From a checkpoint of a small transformer trained on Wikipedia.
Size: 16 layers, width 224, 4 heads of 64 (1 for keys and values), MLP 576 SwiGLU, vocabulary 8192, 12.2M parameters.
Architecture: RMSNorm before each block, rotary positions, no biases in attention or MLP, untied embeddings, normalized queries and keys.
Training: a variant of Adam for these matrices, 160M tokens, 9748 steps.
MLP neurons of a small language model. Each row is named by its layer, matrix (gate and up: input weights) and neuron, and shows model dimensions 0-223. Each number is 500 + 25 x the weight over its row's rms, rounded and kept within 0 to 999. Numbers have three digits each. A neuron's up and down rows have the sign that makes its largest values positive.
Before each neuron's rows, "fires in" lists the words (lower case) most often at its 100 highest values on Wikipedia text that the model never trained on.

fires in: "name", "temple", "temples", "pair", "822"
L5.gate528:477490506458535491461483503505470500461493495496517484531462471518530513544509512476533489496529504504483521514519451469505503475491521546494504511528501501495483537525465541530517531481514464475518512501490475518519513514525483491457480499516523478443490531531493505520495476485463516474476496480483443497474462549485515514500470546494508489448509541509503508531493470535512498498523492485526509525515522545435520475518497467524493478513492529517507527502530493486517516494487484459502444512501526493547565478498529493415542463510529507576531469475468522504534504533490507452503506519509497512497529474497495516507476482454493487495502482506492532465497500470530497515493
L5.up528:549522478499494505524527471501495511517491496485536488503491528543517485480495505488489457480513496483529479487503519525455493518520526469514526477509495499476467457494506472462477481490501508499499503490511521437469463498492507543496516506439520458539500536477485479497504464570528490463473495524486514530514462492456470470534482495548501515462528482504538440556534473499517478515502483476472480485484481482489548499490499431477499520461472524520459496490501520523517493478481497499508485494501489515503580501554545487528516534529491513493495489444519518504489557503493491534498465525476493512494499504511527529476503519485467494503523484502470548497524528513513482478471

fires in: "significant", "important", "major", "reduced", "agricultural", "different"
L2.gate300:504477567488535537524524534542473471470514497498506472455502550454524471451483485529492484495468486486481526482483461473487518490484458474465527487481563485485502492495480492523538492509525522501483466522537479491505491482479513530504485471504555523524524527546509466474516531497477523524448491541536501508503502473490528498515506495444500503525470475527489510462489501478466490444506501522525523480490482487472546523513495517514477486489470494532508456501483509490522526492528481495480480499545493539476447475484514534483488492467517517516438517471509494478497505532530486519504482487525475489520466529528495481486479521513515503536530504521500498508548472548492513552533
L2.up300:509519500510521474477451523492471478525440522528509519505502495492517498493553502495501536474457474461523524470488519486548470468491523488525501490478477502477500467477456516527505517532512515494494480514492507493508461449485488493497516460495501533522493489485503581533536460509520516525480524458516509462527483506495474488513510476496525507504498482452474478453526473495524507482451493490528483559501481512466493500521484479527476522504484509468520469462475521498504474491460516552537470518524451512493464521523520499465492501538487531506444530468487510471487537490507495496485525509459531485506437507496522529511541530501506493517477475544457474488510496533499531489537

fires in: "could", "did", "would", "can", "is", "should"
L11.gate563:458477539517506471469516527527514505454470510522528521521490514529509464527494502475511506503533511460467504560545524503515480515529489487498518484514514494475504498494518451488469494484454501495453501492438495434539500467507499508482475482474480468523553531532483508534510501539514494495491483492476515480495533470534483565506531493522486544502498475470527490504504477485454492485496507515521507495526507508481493527510490492506472536474476484494485482483542491501524481527506514517479484487524488515514509537510499492498540527568585500538495449525556492491501507507481512489510519504467467472541469498479522482449502494475451507512513485525509489513527529467527466535530
L11.up563:517498493472497550502462461480507485549501498533502490486490462517456487503512525500479479516525542528478494526474493486504477476510494457463493462522563478498507442501532512492527471552519495528457528465530463525512535485514491507482503483465514530483474504465498469510486492469533507449514496456501480465515500565483524530531503532481527462495513528517499466495492494507514522486512474484473437516453509458514478499468473492478498456516488522493532516486479522560530532499495494514469532513511497516476462469489495493466512489482494506514504506483482536488475503478506527504484482459479487507495467461543514553512489525509471479465489496483478471499562515516537505466524

fires in: "usually", "only", "various", "several", "many", "few"
L3.gate258:502502530502481544491532498490507537540530478484502538483486495437477486509496454505506535498500485496504557508503538467529483512497505469505491516461512518505503489513488508507473449545494543528487525524557506519495508490478497490478468539491497489527522508498523540542476486480445515473551476483531525468541481499511509474537494535485517476491489521534500510430463501503493446497504511481501504452494517480495472437457510506523496480540509494519528521509554522456472512468477481473479460508473548507504494526470486495506485494526504491479518487475490451527503560485533511506520484491496480532484491520531519521494515513480532514452476513460510496518505536453499511531493
L3.up258:498523491502523450519498542461502514508470518445468511482512473511522523497473499495464450514487513519486478499492488476478510469515446497504537464465485491502508508472509504521490559458510487502540528483513535486478442468537530553515488477507466519498472506471504507496493462494499466460472530517504472513512522471505501462511514539485481473492503510502533535513536478513491497482498502470511483535497545537496524486505492481466463513509449486512497554485493530475447544476481441515483504520509543514497500485462513492486527490481522472489507492550510529473482495504468482494457473480518498549502457481486493474508539519446495523524518458490492481532525519438494468494513

fires in: "use", "working", "set", "worked", "work", "play"
L8.gate504:507467465472500536510543510495514515502545494476510534532500482509521482494501523511511515529539486453523530501566517539554444551533544476520495520521486536528480500503457487519493484511483541491498532492528540554484494524483530494550515518480469508490516478488487499486502501485486562521495505490501509503497545454505544549508501496457484461508499508516514498475496472522495488500503466484512507493483500467492500533510493521471461523459486498486496538540496486507507437491468476492514472500491487501501502514497469509520494539498470491445530508503483498499475494446466488483500523529438524520481498463487477499482509502517464504481517531444520477472547540478525471511457
L8.up504:504519496448501494527514491493513507528482493470526515521490465499493526540532493517494499491515498459522464454503551493477463480532474477526519520507486541505459458480519526506516523516500538524496497463509513491469459477499538461540493507471508484518467528492484494509519470447455514502507534476532516483478494463497536489540504476476506465493534512536473493480522464475458444526493513499533475487520466484481525480514449450513488514491524471535493524496542533452499483504478503481535463530506471490505494512539491509539489504460477474492493496487536468486473501513510436524486482480497512543525511476473547488502491522502486519459509493492452491522487560463456487509509

fires in: "usually", "often", "previously", "commonly", "originally", "already"
L3.gate62:533512509513513545515516494488440547494524518470493477539492531515513528463472453510463491549512484500507505518509493489510492490523498473475514466472438505523489518526484480455424509475494466537528504525530487501462460489534507504512493512491487508467511527526526506501488470463499521483506488549509520491470518470512493466552486500553527519471501448545460473494490482497531488445525519473464504449512526535470479449490501512474515498544478487480519512520522559531513539506491481500477502476478515518518470498522476518467536511534496464465507496527524500494484526484505521480491528498506538510530489443481523494472492535481488508524469489487492502506500512470480525507476
L3.up62:489522518517455504481494505469488513505490519488555482442543526520496527466503530493505475557471505480513492476465514470515536512510482456507477480462463479512474497515523519485492520481503495509475488470508541511500477533498505493478462496507536514473510538507512458510499462468501496484517472500476519475517528516474509489538495476521519542489542476537511496464491479480525519474509503485501530501505478462501456434504479484489525507512492502529530520501504516534472565511530545500470511513472534554506506497500496483531516512493497493468509517498503550495442511505545477514499507528498507476530470494492537513462496512466485522509486477459462533491538530397458493515493

fires in: "has", "could", "should", "would", "born", "died"
L2.gate185:488464528474506533483507474525521545494530530521474462488542515529470504490515499527467549493528497497508481502472509505534514508555494444473479498480488473506483495464536493481442479497478457472454510490512505497507507529508557476507493518486504545510520460486511485534498504513506526500527496530494493509518503514517535527536470519461531485495518527529517485461523474531497470488503492495500515488524539548512517546502533503489514486486474517521533513510493541462536546522515526500464518478546535525512509523518511523507471525504547426512530471481480465508506513498465513526496515499525490474489487444492545504478478532547501539490521466490490479527525512516465524531461
L2.up185:483490519481484534471528498526545441536488496527495529467536508507518546477500525481494491497457523491542476474500506501479552504520432478483452494481506495497502475457533512537521467469493491489526511470521503516523516476505517484479549496494511482488472504490513527514513462512519546485513508488522484480550500482516528528543546476488498493534543510516479534459522474516531512490475512526506526511481486497500484521493501431514479499463460474511522469501465501473483537517544494531488484495514502503493457504525547508511498511453506483511502501517470466509452483529515517544526470524536524478509485500521507433519502476519475502512544490493472504444523478515473549511520

fires in: "date", "votes", "score", "pts", "record", "pld"
L3.gate198:488481465535472481482525496514456509467505464479457486474500510502507469488491478505545490492490516571512458512510478414473498505505521502502542466529520485501523513524505511484511483505500529504539509479507494480518494493549481491491508461503463491483455494476530489469443462529446517483472516503482557513503473536487515486512490474528453484533479502513452512553454517512497522510509509457506484564507480545503466525434469523518503527447516498479492506515494496496509513450494518511527483508496509508493487506504498534520519507480516533500532522535477518495478463461517469476488505537489521523497542475515479465503494497509491542503505505502539474475499535477513504459475
L3.up198:517450501514478475501480479518496484550476532473464489528562460455532518490515487470512501536528484502539503527523505474511484472537521501486508495508528494503501515497539521542495528487439483483504506507511471532485530527519468513476515477510429452500488491530498516514479489455529538467458507569506514521491507497521516503468534506515508529465530535547467536530467508487488487543527474480517482491504465519515487486504533521500459464509515501504565531482507483533524509479460468495507514481478488517528476459499442506529473508519497515470501511523506491457493503470501491485484505486494473559515508479524508510509506519447515550468461512477512497491494474501511499479493

fires in: "school", "education", "schools", "society", "institute", "what"
L2.gate566:466517483502484488495500521503519485520485476486516441474541526488486484499492468479440535477480448478461548489513502483482510505516497467499502498503478537515504478514508508500516509547502497410489468508503490519538511467533478500493535486469473506489459486497464531492491517507518533508473506526497494493478489513528517531492458451506463473494500492517509501498503559512554490490492482503482526494479477543479511555489499528523488500534532469502487448515506484473502476472526498530517476519481484468526504494503486532519440514469497488519495487482491484563503461501455490536472493502496510568498487524517540537488434487520550512496516511537480511469552504528514494509480
L2.up566:456489502537484512495494503461503496450528497536539542517523478457515470516537534463463539493471524506495537552480499487485505502508478511478513526515521510486490464507478548461565478483507528485482465551487493545502514480542523503494506476516479496473462526527506485535500479483492533518510497477551491476516532511529510521459515522521501457485465529458496529492476523528525485508475525478481537488468485483484487479495465515504454510497536486446492494516537546525512493533499505546511520501462477535495545529483476470467501477511507518516496456465499468521521513486507545483492523463500499519527525539531514534473493511436516495510497514509473497485491469517484524510489

fires in: "candidate", "hold", "awards", "competition", "liberal", "elections"
L2.gate305:489525513564468509469506502517539521486482504504454486512504467527504470439495537499492512504494502527519514514493531504493511501501498513501451504517501531531437479464536504500494518504471492465538502509463492512478473506520527469477488479501461479461437500506531501467457533519538496475496514552472567530501490549484445502499472532469506527531481502485523498487497513514514506482510495511493511532500495508508482506508498512496475525494463467470481518523471479546512470489505501509499489515537558494488516501485511461492498537491501558507535454492466522514481520485502538524446492546520495542486529491568523545530490487510513472515545467486522503493480520523512460502478
L2.up305:500540455490524536503487461515515505459533500458488464514507481504550523512477503484485489486511461475512465514504493496511504494489449474493476475479498493489523444484527525502535500526491509482520522554503485511492506453479522498484524491468523470448499496495512515497476520492474440521449484512499534538510486478520479467513563466504482495521505538486480513468474522436457447524497551482461492470479531498547495525494456510495494490497488482548481431519531481501478528509536499477498452482508486518488483521453502487520503506496482486518506482489508507517515486511521468507503456496532444549491491509511492476521518514483496498542505467485498517456484492484557472499507

fires in: "place", "faced", "nominated", "stated", "considered", "noted"
L2.gate70:433473508522499513489461511527536473521517483469475495515478522487531485505514467449528468570484512501489543519503497531493486500515461479453520488507493492524488487476478510540502495542461494518505519525503471503498506488495506513480500513470500495484504497513517493530539500483544525513504461502521550517493468492522507506501503481469515472508479472540507494498504482464475478471500491514530515488511500506545479466537503474541480473552509477498503553506492474515491508524502467486489542502481486458475497441489509481490554497500489512510550452527569490533489493539472469537525541527558493479473530503510518484554498524493518494504482520442502507488517491454470520550476
L2.up70:494519491508520496487484473486518505483504489480513487464490491530517535455507491460520466468505510506525492495483512531478476500541515517566434497538483536524476492498533533500489498489503525467523521489493485516460470522521481531506523501529484464515460503474482539507483460497494457495490520484482467462512468517517506502455527500502500492535523515495516487494488536507520473522482511498534427486532466515510483484484505504530494488445527509506533449494506463475513507464518487550476463527535503492523506447507489527499482511496504521543488472461530527558467482491501490500512495471503496514533502520552545514499502455475459516532506509524443488478463552535521494501554

fires in: "football", "music", "architecture", "game", "artillery", "painting"
L3.gate307:495490446499545501487495534494456538474524492510542508483449497501512451534540494474504484521494478504479519506480528504519507559486508518515511463532501527488465512500469553473481506516535523465488545488471531483521534506490492462551481493511503513462503519499500521463483498504481515508472507474484514495477540550470498498503467515528502474495490506467538486534444545473520498520465515473530530480477468560465487513514482511507506519523520528535530460528498489523493450481492471478496527524481525469521518551550470476472486489459512463486517471513532478492515511498490449494482548529516507470474487491524484496496515488566485489490523511500490536477529508497500478475490
L3.up307:509493509515534509512514493489481529502479488449500499535494511522476501510478505498451546502510479517527512534541536507543475511484511471514530531535476516503498508524463483525518493431503508471482492512528483497509501497519488487481511535526458473528509495529517539468521480531510552479486506438490504474491499465481454465534475522521506497508492560475503475478514501494489476492516483552483504490488529523501492453519514534540477484522504456537482490531515517475480502496434542484517503507488507451553504548522471478475523510520502509494509507520509477526496489481504490466557472495454534470498525539514467491466508523496435504506549481488537490507497450476506506532470

fires in: "one", "first", "website", "married", "met"
L8.gate85:473507540523507493519512500503484513474497538499518536538505547516463513510474525471535500526497461529455498519538471490520506559483530473523503519474486506520485441489480488500511499511466495497514492481489519506505478498455512504503480531511516506488534509527481504522515513516500483521516462488469481497500504478551503495494491480537492499471511489543501486550497485477502480516508441459489530454487479513445461568489538465494468526513470487514539490527532503541533459554515535489484470528461475533492516483546479530465473484508525510499497468473482500493455572451506495513507531467509522529494524487473530518449472503500493530474496519493524495512499485495459482498524
L8.up85:523486463490493522495490492466503488545484506513494522500501483476525485519526522513462496499524536516520493478481513493500448467533459440534560505508544483503496521483500516495462520514508498476496513481534468532508463473507492459490509473478484499502441514503529505530527472525487491495503440482522502519453532496480533494534525528500509493485509445508453512462524521508457477480506519537475494459448506479476508465477514470458513470570505452493529475457490488499495481505513529528491507501530503494487564468522469476527509529463499492506489492489549508498439524541508503541508522498486499498557486499512507490532524528460495496496496481512493494535553486474513499485495